MLP neurons of a small language model. Each row is named by its layer, matrix (up: input weights; down: output weights) and neuron, and shows model dimensions 32-95. Each number is 50 + 10 x the weight over its row's rms, rounded and kept within 0 to 99.
After each neuron's rows, "fires in" lists the words (lower case) most often at its 100 highest values on Wikipedia text that the model never trained on.

L4.up801:52 53 54 40 49 50 77 56 45 56 62 49 42 56 43 51 59 74 79 44 49 63 64 50 32 69 54 41 49 36 57 61 56 50 48 43 55 45 25 66 54 40 61 43 59 55 57 68 59 51 41 36 53 44 52 55 69 59 54 53 43 38 43 59
L4.down801:74 69 37 40 50 60 47 34 63 43 53 44 53 62 44 46 52 44 48 38 47 51 58 58 71 37 63 51 55 38 47 45 32 66 43 33 25 55 44 25 50 52 60 53 44 62 60 64 40 47 34 53 52 53 63 43 37 47 56 55 44 52 40 69
fires in: "with", "while", "but", "of", "although"

L5.up869:53 35 61 55 66 43 60 56 40 53 35 64 49 53 44 36 49 47 39 50 34 60 58 51 41 47 71 49 32 50 46 52 49 53 59 45 56 36 37 61 54 31 39 56 58 36 52 51 43 47 63 35 45 39 40 43 41 28 50 39 51 60 41 67
L5.down869:57 48 47 44 47 36 29 57 34 56 50 43 46 39 58 40 63 46 49 44 30 66 53 51 56 42 79 49 43 53 52 55 53 38 45 39 43 48 64 38 52 27 41 48 47 60 58 62 58 53 50 58 52 60 48 61 49 47 53 32 47 45 47 44
fires in: "the", "island", "theatre", "has"

L10.up319:31 53 46 41 44 45 56 59 54 44 46 48 56 30 39 37 43 75 55 50 49 46 39 62 65 49 52 46 42 49 28 49 58 45 38 36 57 48 62 44 67 55 37 57 58 41 61 42 52 48 47 34 44 53 63 48 51 42 55 36 48 33 50 46
L10.down319:43 37 45 54 64 50 45 52 62 59 46 55 44 50 52 48 42 63 44 49 42 43 46 28 42 39 48 39 47 36 57 26 58 40 59 37 48 49 61 56 43 34 44 43 43 70 43 58 38 37 56 41 73 44 56 45 67 64 49 57 47 60 70 44
fires in: "an"

L6.up211:61 49 52 39 60 35 48 59 51 57 46 44 33 33 37 46 55 57 37 41 47 54 68 27 51 32 52 45 65 42 42 52 58 56 49 61 51 43 35 51 52 74 39 37 48 50 59 47 75 64 50 52 41 47 44 48 55 36 44 16 49 43 56 57
L6.down211:47 40 61 52 64 50 45 41 64 50 36 48 54 50 58 47 62 58 62 61 53 22 67 53 41 47 48 53 47 41 63 48 45 54 51 48 52 46 46 56 47 63 45 65 51 64 45 21 57 62 49 41 48 56 52 57 48 32 44 57 53 53 51 46
fires in: "by", "with", "to"

L9.up308:70 56 58 39 45 50 33 59 64 53 47 53 66 48 60 37 40 57 38 50 54 42 32 49 56 52 43 47 34 51 59 52 50 62 65 52 34 53 49 54 65 64 57 51 42 42 52 50 47 51 45 58 64 53 44 29 53 59 42 57 46 65 48 48
L9.down308:59 41 47 51 43 52 50 51 56 53 49 48 59 54 33 56 50 44 52 49 54 38 44 45 58 35 41 47 49 58 53 41 59 70 44 61 35 39 56 67 57 62 47 37 51 41 54 38 40 66 53 55 45 31 52 42 65 63 45 46 57 53 42 60
fires in: "a", "actor"

L7.up660:71 53 62 50 51 52 54 65 41 48 80 58 55 50 70 44 51 52 44 40 59 46 50 68 57 60 56 35 54 52 45 45 63 48 45 56 44 35 67 59 48 58 46 32 51 49 53 30 59 52 40 36 31 48 58 42 52 54 57 43 44 58 54 38
L7.down660:55 64 47 53 49 36 50 25 47 59 47 57 41 60 54 22 39 44 50 72 59 60 56 54 55 35 48 50 41 43 48 48 64 55 29 44 53 54 58 56 45 62 66 62 42 54 29 54 51 46 49 41 32 56 57 59 66 41 59 49 42 63 51 65
fires in: "as", "of", "for", "that", "confirmed"

L6.up727:78 43 42 68 52 58 41 58 41 35 56 51 59 41 46 48 61 42 43 32 47 56 51 47 52 52 61 43 47 53 50 62 47 37 45 42 19 52 48 62 56 41 41 40 46 39 44 52 61 47 54 30 51 45 56 36 65 23 49 47 76 59 50 44
L6.down727:45 51 56 59 54 41 42 67 38 48 44 60 51 22 62 45 43 42 32 46 48 69 58 67 61 52 45 64 70 47 58 59 39 55 45 45 42 48 68 55 38 54 75 50 52 40 51 51 60 43 67 39 57 54 38 48 52 23 55 54 72 61 51 53
fires in: "the"

L9.up299:48 47 46 48 38 50 40 47 52 52 42 57 53 48 58 52 38 45 64 48 38 68 44 38 27 55 31 56 58 29 52 58 70 47 33 32 34 43 55 42 37 41 52 56 52 57 52 40 47 57 39 53 54 50 57 48 64 38 66 37 43 35 55 40
L9.down299:63 58 53 50 68 55 60 61 51 70 39 47 35 53 43 49 35 55 63 54 23 43 42 55 55 50 49 59 53 52 51 29 75 47 62 22 38 54 70 44 61 38 57 54 54 63 59 36 49 42 62 62 57 40 57 51 49 46 41 52 28 57 66 46
fires in: "an"

L7.up198:63 55 33 42 52 39 52 43 46 37 61 33 66 48 58 49 55 64 50 49 41 53 53 43 59 44 44 38 52 44 60 35 61 46 60 83 54 47 60 55 59 52 51 45 35 56 51 50 59 59 25 56 37 40 52 48 56 65 41 49 62 47 44 35
L7.down198:55 59 45 42 32 60 42 52 65 37 40 52 35 62 49 50 65 63 41 47 48 48 51 45 45 47 55 55 39 56 70 62 42 62 68 72 50 62 52 51 71 45 62 67 53 51 32 45 41 52 44 69 32 48 44 48 51 40 56 45 63 45 54 44
fires in: "a"

L5.up184:45 50 28 58 56 40 56 59 63 49 37 45 56 66 40 46 46 34 38 49 55 48 41 62 60 65 62 52 31 65 39 38 50 36 58 63 46 59 46 59 51 53 35 67 55 46 66 56 47 46 58 76 51 50 65 37 57 33 52 61 32 29 55 67
L5.down184:51 52 35 48 43 51 21 52 56 39 42 59 46 42 49 41 51 61 54 59 57 55 57 46 55 44 56 48 44 59 43 45 26 63 66 26 55 43 54 44 46 38 58 52 52 66 53 43 28 46 64 35 70 57 35 58 45 59 48 31 43 53 55 54
fires in: "when", "as", "and", "that", "which", "often"

L7.up70:65 64 35 41 63 31 49 45 53 66 61 37 64 62 51 33 56 55 48 59 53 64 51 55 43 61 51 61 35 48 55 42 69 38 48 61 47 53 46 44 56 58 38 53 48 33 34 46 50 57 35 38 43 34 53 42 38 34 54 56 43 44 60 39
L7.down70:45 66 46 38 49 59 32 44 65 52 46 57 48 56 49 59 39 45 59 48 49 50 37 46 57 52 57 61 45 49 57 61 45 40 53 48 54 59 53 71 65 44 47 35 58 35 21 42 39 47 38 58 50 61 56 47 30 46 39 48 43 46 47 48
fires in: "at", "athens", "tiff", "during"

L10.up431:61 53 39 36 61 47 53 70 48 39 28 62 55 27 49 45 53 60 65 51 34 53 52 38 47 60 46 44 60 39 60 36 47 56 46 68 54 48 40 49 46 36 62 42 49 37 38 33 56 50 65 53 59 43 44 50 48 61 52 53 49 39 24 56
L10.down431:38 41 55 65 46 59 39 63 56 58 18 42 48 49 44 25 54 61 44 61 42 47 43 59 52 40 60 48 45 33 55 58 65 53 57 38 33 53 67 49 57 57 48 56 47 55 62 44 63 46 57 47 56 55 70 61 29 37 51 52 65 54 52 41
fires in: "north", "south", "to", "southwest", "mountain"

L6.up550:53 60 46 44 47 48 65 43 43 45 67 31 49 49 58 41 52 45 54 37 38 57 45 55 48 55 53 40 52 29 57 62 43 51 60 47 42 47 38 49 54 43 52 61 63 53 48 55 48 39 57 65 27 58 44 49 51 43 60 26 61 33 36 48
L6.down550:52 63 55 52 58 66 36 44 46 63 44 52 61 42 71 37 53 66 50 51 38 62 69 47 56 56 45 60 59 55 45 53 49 51 50 47 45 31 38 56 43 60 42 45 51 41 49 31 57 52 53 61 51 59 39 58 47 48 54 42 35 55 47 40
fires in: "the"

L10.up583:38 46 55 55 55 49 44 38 44 56 30 54 40 40 62 32 39 66 75 53 37 60 51 63 67 54 39 71 44 52 46 50 52 42 55 43 30 60 66 37 37 55 45 44 50 54 50 34 52 61 27 43 46 45 37 32 43 39 47 54 46 51 60 54
L10.down583:44 51 50 57 64 49 52 62 51 60 62 57 58 68 52 56 45 55 48 63 52 59 51 40 42 48 52 34 55 66 57 33 65 48 46 46 40 34 41 31 26 56 47 67 49 40 53 60 42 41 62 54 35 50 56 40 45 39 52 35 54 30 37 64
fires in: "an", "animator", "fort"

L5.up423:45 49 47 47 62 40 85 63 48 56 37 47 56 57 45 25 46 43 55 68 45 54 57 39 53 39 56 62 50 61 35 25 49 47 44 50 53 40 55 28 56 63 55 63 36 47 42 42 44 44 55 40 28 61 54 41 43 30 52 47 46 32 63 55
L5.down423:43 13 60 47 52 39 58 71 54 54 40 57 53 47 47 69 60 43 48 49 28 44 57 49 42 34 40 62 51 59 59 44 54 56 48 44 50 47 48 56 41 45 37 65 45 47 55 62 54 57 35 69 56 43 58 66 39 57 41 55 53 62 51 56
fires in: "from", "to", "of", "www"

L7.up628:48 42 50 31 53 48 53 54 44 50 57 63 48 57 60 50 46 48 36 62 54 68 57 56 60 38 69 45 46 36 66 47 47 51 52 48 25 52 33 66 37 43 53 41 55 58 42 54 36 35 48 64 27 58 40 28 64 54 70 51 58 46 51 61
L7.down628:28 60 57 61 65 51 42 44 60 51 64 26 55 63 61 47 42 59 61 26 40 41 51 47 68 66 56 39 43 54 48 46 59 33 43 57 52 42 58 55 42 35 64 73 31 60 37 38 48 44 50 56 69 58 42 55 67 56 55 57 45 61 56 62
fires in: "s", "has", "had"

L6.up795:38 55 59 44 46 37 35 50 63 55 59 66 79 50 41 51 46 36 32 32 46 57 60 47 44 56 57 29 45 43 31 33 61 56 59 37 35 42 57 55 53 57 40 64 53 51 67 48 51 51 63 47 42 37 55 61 54 42 62 59 48 45 68 61
L6.down795:40 45 45 53 58 45 42 61 57 48 49 64 53 46 52 42 53 40 47 37 53 38 68 95 45 52 51 55 34 52 55 47 59 54 56 44 50 50 64 46 34 27 27 49 32 35 46 58 44 46 59 48 46 58 72 46 44 48 54 54 48 58 63 51
fires in: "is", "was", "be"

L7.up9:51 51 46 62 44 47 51 58 58 52 53 52 57 42 58 52 58 58 53 66 46 64 42 78 47 66 52 70 42 79 43 54 67 40 49 39 41 50 44 55 54 54 54 45 43 53 57 51 61 57 52 50 76 39 61 48 44 56 74 41 48 47 62 39
L7.down9:45 42 52 55 41 49 67 31 46 67 37 45 52 54 41 39 55 52 62 39 47 45 56 68 56 64 55 63 51 50 42 48 54 44 51 44 30 47 44 60 30 77 51 47 41 56 43 51 39 43 58 54 51 50 63 57 36 42 82 62 44 47 53 70
fires in: "for", "on", "by", "in", "can"

L10.up748:49 57 32 71 62 36 39 51 56 53 59 49 26 61 59 47 42 59 52 51 42 54 48 45 75 51 41 49 47 44 45 37 61 47 37 38 36 56 41 48 49 58 43 64 39 52 45 66 62 37 62 33 43 45 41 45 36 27 75 36 65 50 38 47
L10.down748:39 38 52 40 52 56 47 25 55 55 38 51 45 47 44 60 43 36 64 49 38 50 55 62 53 61 43 59 34 66 57 68 59 42 53 43 67 43 37 81 48 35 43 34 38 47 55 40 64 53 53 29 52 60 48 64 36 46 63 41 41 36 54 60
fires in: "to", "get"

L5.up371:40 54 53 34 38 38 46 47 51 55 48 50 48 46 42 47 35 43 55 55 38 45 35 44 32 49 56 56 53 49 61 25 45 61 61 54 57 48 46 59 42 46 42 49 72 48 67 50 34 45 54 41 64 50 35 61 34 61 49 61 64 58 46 49
L5.down371:65 51 46 48 55 41 53 54 42 41 46 38 38 47 47 59 45 56 57 63 56 43 41 61 54 51 71 44 40 34 56 34 73 50 51 51 45 43 63 45 43 42 55 46 67 44 51 44 69 42 51 44 69 58 46 48 51 34 42 33 63 36 58 46
fires in: "is", "family", "species", "genus", "framework", "was"

L4.up189:43 56 48 38 45 51 66 42 63 56 58 52 55 53 43 55 55 51 49 57 51 62 42 29 34 45 43 52 51 51 49 52 40 45 44 55 51 65 44 59 44 55 13 62 61 49 53 45 43 36 36 47 39 69 68 62 63 62 64 64 42 58 67 40
L4.down189:40 51 46 40 54 59 58 49 27 41 59 44 61 36 55 44 49 68 59 48 51 59 53 58 36 36 45 52 36 48 44 54 45 50 64 78 43 64 59 57 50 42 55 54 46 41 45 25 34 55 46 40 45 47 42 35 57 41 54 47 57 57 46 67
fires in: "none", "no", "zone", "piotr", "one"

L9.up333:46 42 56 51 32 56 57 60 53 66 62 51 54 49 46 32 56 48 47 43 45 35 65 44 54 36 27 71 48 53 56 59 53 43 75 62 43 40 39 59 57 42 36 41 56 45 39 28 46 55 61 41 46 37 58 45 55 54 46 56 35 45 55 72
L9.down333:51 46 43 52 61 39 51 51 57 45 52 35 61 47 53 34 42 62 66 51 53 47 37 53 43 75 62 53 45 61 58 40 55 41 60 40 50 57 52 42 35 53 43 48 33 47 56 47 57 54 45 47 60 39 45 49 45 64 47 51 65 62 33 28
fires in: "such", "made", "known", "of", "make", "gave"

L7.up875:47 54 53 57 35 48 62 53 50 53 45 57 51 41 60 74 65 56 49 51 42 50 52 41 61 35 53 40 47 45 77 61 26 46 47 59 39 55 51 45 36 47 33 61 54 40 42 54 32 54 54 40 70 50 59 45 54 56 46 55 53 51 60 60
L7.down875:62 53 50 59 67 66 52 44 63 45 68 49 54 56 47 59 34 47 37 52 45 55 51 73 61 66 44 52 62 59 65 54 52 56 56 46 38 57 36 52 56 50 69 55 49 43 51 42 47 48 45 62 43 44 34 51 42 28 58 70 37 33 42 33
fires in: "had", "has", "8"

L7.up761:62 47 49 53 31 33 61 33 40 59 63 48 53 33 53 54 61 63 51 76 45 30 59 72 35 69 58 42 51 42 60 38 58 42 43 47 27 48 43 42 24 60 61 52 39 25 51 52 61 78 57 56 46 48 47 57 70 54 57 46 58 48 53 42
L7.down761:49 46 37 52 51 31 38 47 50 51 47 68 64 34 46 35 55 55 44 58 65 46 44 50 60 53 69 48 73 25 49 52 61 57 45 68 42 25 51 52 38 59 58 37 53 42 38 59 36 63 46 14 48 67 36 67 68 45 62 42 50 59 58 34
fires in: "in", "on", "of"

L6.up806:56 50 48 58 48 40 55 42 49 45 48 58 61 48 55 55 63 57 41 49 53 55 70 57 49 54 52 50 67 33 51 53 43 38 61 72 48 47 46 52 53 63 54 45 48 60 49 47 41 55 57 40 33 51 60 56 38 45 44 39 49 45 64 41
L6.down806:49 40 40 35 59 51 55 61 65 48 29 38 50 63 54 44 49 42 49 49 46 52 67 46 56 54 57 53 46 60 32 59 35 42 30 46 63 26 56 53 48 44 51 52 45 62 57 49 44 35 49 41 49 62 53 53 36 40 52 57 69 55 37 54
fires in: "the", "of", "for", "offered", "a"

L5.up333:72 58 56 45 53 49 45 56 49 61 52 50 48 62 38 58 44 55 45 58 68 50 53 28 36 46 60 34 57 49 55 58 37 40 46 60 45 56 33 48 49 55 55 56 54 51 50 65 60 49 67 29 42 63 55 53 35 53 52 42 49 40 53 37
L5.down333:68 57 49 50 58 44 46 67 51 47 54 65 52 73 29 51 48 66 41 47 56 66 46 64 51 56 46 41 78 55 63 43 35 62 56 54 44 44 38 51 52 51 55 73 51 53 57 56 42 62 64 43 38 28 35 40 61 53 46 44 43 57 44 36
fires in: "in", "as"

L5.up573:57 48 53 50 35 39 64 57 51 51 49 58 67 41 41 36 46 46 34 52 31 46 49 53 37 56 51 66 53 36 43 35 56 35 55 51 46 51 42 64 40 40 39 64 72 61 60 67 43 31 54 45 39 56 59 62 32 45 47 44 70 37 60 71
L5.down573:44 41 37 46 53 39 50 51 48 52 35 52 55 45 41 43 73 40 49 64 55 54 61 49 57 61 63 35 54 44 52 62 37 24 43 38 42 44 56 60 53 43 50 50 38 48 36 43 46 39 52 42 45 35 66 57 69 53 43 42 54 63 63 34
fires in: "of", "for", "when"

L6.up436:49 36 41 36 54 47 60 39 59 59 69 49 52 49 42 40 55 52 58 27 48 45 64 55 52 51 49 55 44 50 50 44 39 46 45 44 58 60 57 40 55 12 65 53 45 63 43 48 56 40 52 69 43 47 46 49 64 59 48 32 72 48 57 47
L6.down436:51 75 49 45 48 47 33 64 31 52 60 29 52 49 49 57 64 63 42 43 52 60 59 34 40 58 41 47 46 57 56 44 36 39 55 37 51 52 46 62 39 76 47 49 81 25 41 41 45 42 50 46 39 53 52 51 47 50 51 30 42 38 34 55
fires in: "the"

L6.up631:47 50 35 58 57 42 43 53 30 33 61 56 69 57 33 65 48 50 43 40 63 52 50 29 70 39 49 43 59 46 68 49 48 47 43 64 38 43 57 48 47 57 58 50 43 56 47 57 55 57 62 74 47 31 50 45 38 66 49 47 65 50 46 31
L6.down631:47 53 52 57 51 52 47 45 61 50 50 54 38 45 52 64 55 53 43 36 44 53 32 74 58 40 46 49 58 37 28 31 30 51 46 53 59 77 59 71 61 38 51 59 30 29 44 52 43 47 50 66 64 50 40 45 60 47 41 72 53 69 55 39
fires in: "in", "of"

L9.up390:64 61 35 24 21 47 33 48 45 59 65 46 50 59 55 66 59 38 42 44 52 62 46 55 51 48 33 43 58 37 58 47 56 54 58 64 46 55 52 65 63 58 49 57 44 61 54 58 61 49 44 51 44 37 46 52 65 58 43 61 55 50 50 43
L9.down390:54 46 28 55 43 58 58 58 38 54 42 53 56 69 48 49 34 50 52 47 69 53 52 55 46 48 46 50 46 58 58 60 54 48 71 69 56 53 41 56 45 59 52 44 56 53 43 51 40 53 62 50 45 61 44 43 52 63 46 52 50 54 50 69
fires in: "a", "sq", "actions"

L4.up505:47 60 60 66 72 39 61 47 37 46 50 49 35 56 53 55 44 59 53 56 54 61 49 56 49 55 51 52 48 50 58 63 59 49 38 67 45 57 56 61 35 43 49 24 50 57 54 58 49 44 52 41 55 49 60 53 40 48 41 49 38 48 50 42
L4.down505:57 47 45 36 51 51 24 62 51 48 41 40 53 54 61 68 48 39 58 51 52 44 51 56 44 43 69 58 70 63 43 43 42 38 38 53 47 65 42 52 55 43 60 61 48 52 42 71 64 37 36 42 67 62 63 42 44 55 36 39 53 45 59 45
fires in: "of", "metropolitan"

L10.up175:48 47 35 34 58 55 45 60 45 51 61 54 51 42 53 41 51 45 44 58 45 53 34 46 43 67 45 47 60 40 47 59 70 39 60 47 47 50 72 58 47 34 63 36 60 32 56 35 49 48 51 52 63 62 57 56 47 40 49 41 40 51 54 58
L10.down175:49 39 41 57 67 62 59 61 44 44 47 48 47 55 50 51 37 57 47 63 55 47 54 47 35 42 53 47 51 59 42 35 51 51 47 22 42 49 40 51 49 57 60 60 50 38 47 29 52 43 59 47 46 59 52 39 61 49 52 58 36 55 41 57
fires in: "an", "female"

L6.up613:61 55 56 71 55 41 41 43 56 50 28 69 64 49 33 36 29 63 45 48 53 53 53 41 56 70 49 45 41 37 59 45 53 47 46 46 52 26 51 46 51 41 68 50 62 48 42 50 44 46 40 34 43 38 42 51 50 46 49 52 47 31 34 59
L6.down613:48 56 35 33 57 53 60 69 54 63 45 54 49 45 62 40 71 50 54 65 43 47 48 34 45 31 66 54 65 45 40 53 52 34 38 56 50 56 56 55 43 40 45 36 65 59 49 49 54 46 50 59 63 41 54 52 61 45 40 43 28 59 44 48
fires in: "at", "in", "near", "with", "because", "through"

L10.up223:70 35 46 60 46 40 61 58 54 63 37 65 67 59 36 56 43 51 41 53 35 43 49 61 66 48 38 48 51 48 56 41 35 43 52 30 41 47 43 42 62 48 60 69 46 50 36 59 52 67 37 37 46 56 28 41 33 41 64 42 51 53 64 50
L10.down223:44 48 36 20 29 60 55 52 44 46 50 51 44 50 39 39 35 55 40 54 42 57 46 73 48 53 69 49 69 64 68 42 51 42 47 42 44 39 59 68 43 44 35 43 33 42 39 53 47 60 44 63 67 63 71 54 62 43 41 59 55 66 46 40
fires in: "in", "on", "1872"

L4.up754:57 34 52 72 48 51 53 43 39 45 66 50 59 35 43 45 46 69 46 25 34 44 50 51 46 58 42 43 67 53 70 56 64 29 69 42 57 37 43 45 36 38 38 55 53 68 50 74 41 57 31 36 48 69 44 25 58 49 49 58 39 58 45 65
L4.down754:51 41 40 66 37 38 43 51 51 52 55 49 45 51 62 49 31 48 66 62 48 54 43 50 53 51 43 42 41 49 49 57 45 58 54 63 51 52 67 46 59 37 51 26 59 53 57 32 62 58 55 70 57 65 36 55 60 41 48 49 70 58 43 50
fires in: "such", "some", "new", "known", "other", "formerly"

L10.up293:76 54 43 45 22 52 37 44 42 54 35 55 46 59 51 59 52 42 27 55 47 55 60 24 49 45 50 45 47 42 51 55 51 37 46 62 39 61 58 53 47 50 55 68 38 64 39 41 43 31 59 65 59 51 59 62 58 71 38 52 50 49 47 69
L10.down293:51 31 42 52 60 69 46 31 32 60 52 48 76 55 59 49 39 57 55 52 46 49 44 54 30 57 50 37 57 50 54 37 30 56 39 44 62 41 32 54 56 45 34 50 55 59 59 61 39 45 61 39 55 36 51 35 59 39 49 52 35 37 46 50
fires in: "had", "has", "who", "later", "since"

L10.up441:41 66 47 21 35 44 45 31 48 27 56 39 40 48 58 49 64 63 48 37 33 45 41 59 48 51 34 59 17 55 71 41 60 55 49 63 36 64 42 48 67 58 44 58 55 28 44 43 54 53 46 61 61 69 56 33 48 56 35 59 46 54 37 31
L10.down441:39 54 30 73 33 48 44 52 63 30 61 35 43 54 56 53 59 40 52 40 44 46 40 41 71 58 48 60 39 61 46 41 51 64 47 61 51 55 43 40 54 63 43 39 46 45 49 50 44 44 36 65 55 58 49 55 60 69 57 39 58 48 34 45
fires in: "a", "actions"

L4.up888:52 47 51 47 67 38 43 50 52 33 55 44 56 49 50 35 44 42 50 42 38 39 62 47 28 46 43 55 40 45 60 35 59 45 57 65 59 63 57 44 20 47 50 31 48 39 41 50 67 53 42 46 37 72 82 53 42 54 42 55 26 52 57 38
L4.down888:27 43 41 50 43 35 36 41 63 33 60 38 52 59 72 43 53 33 62 47 50 45 56 63 41 33 39 66 34 46 61 54 59 47 61 39 62 38 55 49 50 43 47 65 49 49 28 51 54 50 57 60 31 68 45 68 55 49 40 45 69 67 55 42
fires in: "of", "offered"

L7.up604:60 64 50 51 58 45 58 52 59 45 54 41 69 48 45 72 61 44 52 55 34 47 47 57 57 36 47 53 55 51 54 43 56 49 55 57 56 43 46 53 41 54 42 47 45 41 73 39 55 53 43 47 70 39 33 34 59 45 45 28 33 43 52 40
L7.down604:60 64 41 54 42 38 46 69 37 40 41 43 50 46 65 65 46 45 58 29 26 33 63 57 57 64 39 51 59 44 61 60 40 37 65 50 55 59 50 55 57 64 52 56 47 51 56 61 40 54 47 46 41 44 33 56 39 53 35 58 49 30 48 45
fires in: "to"

L4.up325:65 71 33 30 60 44 36 51 62 34 51 32 52 54 67 42 44 51 51 53 41 63 56 47 30 45 54 53 58 39 50 46 43 48 54 47 40 28 42 49 56 50 28 57 38 30 48 38 44 49 50 43 62 47 40 34 55 46 59 50 66 42 52 42
L4.down325:68 66 31 45 38 27 58 33 54 45 51 47 53 43 33 51 44 64 51 43 48 44 46 59 57 56 51 49 50 47 48 51 71 53 44 59 58 20 42 59 39 66 53 66 56 51 51 37 57 47 52 40 48 55 49 54 63 46 36 44 28 53 52 61
fires in: "has", "with", "utc", "density", "language", "running"

L10.up255:67 67 75 42 32 38 59 53 38 44 46 62 57 48 39 51 58 51 50 32 50 52 38 68 51 58 51 41 35 48 55 60 43 34 51 48 65 67 43 54 40 64 45 59 44 48 41 68 58 62 58 55 50 49 80 76 63 42 53 58 44 65 35 56
L10.down255:40 57 54 53 71 56 60 41 61 59 53 32 46 51 53 55 53 44 50 42 56 46 34 47 48 51 48 48 63 65 56 42 55 57 54 48 37 42 44 47 57 46 39 49 48 44 66 43 49 35 52 36 49 53 37 24 46 44 58 48 56 26 47 59
fires in: "can", "has", "have", "to", "also"

L5.up230:68 64 41 47 67 50 55 51 43 65 71 28 54 45 35 50 70 42 45 48 49 62 51 50 40 59 45 53 58 37 35 50 46 51 48 42 58 60 34 50 57 71 46 68 36 63 36 42 37 37 46 31 83 63 49 62 56 52 50 61 36 45 47 52
L5.down230:44 42 59 41 46 51 22 49 61 46 53 61 38 58 50 51 55 58 51 63 42 48 57 46 54 39 59 52 56 46 50 56 37 43 42 39 40 50 61 56 52 35 52 51 49 50 40 54 44 46 42 49 57 40 62 58 70 64 49 38 42 45 18 38
fires in: "but", "with", "while", "from", "although"

L6.up385:75 47 49 49 38 66 59 49 52 49 42 58 45 30 44 48 49 59 55 62 54 64 44 43 22 56 48 61 40 48 40 43 54 39 44 59 42 54 48 46 49 38 56 49 40 55 50 55 43 40 48 48 49 44 30 46 63 45 48 52 45 43 30 45
L6.down385:42 23 61 36 40 49 56 58 63 58 52 51 31 60 46 54 62 40 51 55 63 41 58 42 42 42 45 55 56 44 43 56 72 36 44 45 41 41 30 52 36 47 53 63 52 45 58 63 47 49 52 57 31 61 37 53 51 34 58 74 54 52 60 47
fires in: "the", "each", "this", "front", "one"

L10.up227:54 41 52 65 56 38 56 50 60 33 44 62 56 53 57 47 61 64 44 67 61 31 44 56 43 62 43 61 55 35 54 33 61 54 56 67 60 50 46 28 53 42 56 63 59 56 55 59 36 37 49 46 54 40 45 51 57 37 58 47 18 65 49 59
L10.down227:45 52 42 39 48 58 47 52 50 64 48 29 48 59 53 51 69 44 33 45 41 64 60 41 48 50 60 30 43 59 48 68 54 48 58 57 49 45 50 65 53 56 37 33 35 46 34 50 59 48 54 55 23 74 49 44 75 62 46 34 54 42 50 44
fires in: "had", "have", "has", "make"

L6.up13:65 61 42 52 34 47 50 62 55 50 62 67 64 54 64 58 48 40 40 41 63 43 63 55 42 44 30 48 53 65 61 54 64 61 52 44 51 60 60 48 48 51 43 48 45 61 42 39 39 26 27 42 40 52 44 51 75 70 44 39 36 48 50 42
L6.down13:51 44 24 52 47 44 40 49 43 56 47 54 58 46 54 54 56 60 47 43 64 59 57 57 32 44 44 51 52 42 74 47 32 60 73 51 48 35 44 48 58 39 47 52 33 45 50 52 39 63 34 44 53 62 43 38 47 46 49 53 68 62 61 52
fires in: "a", "timucua"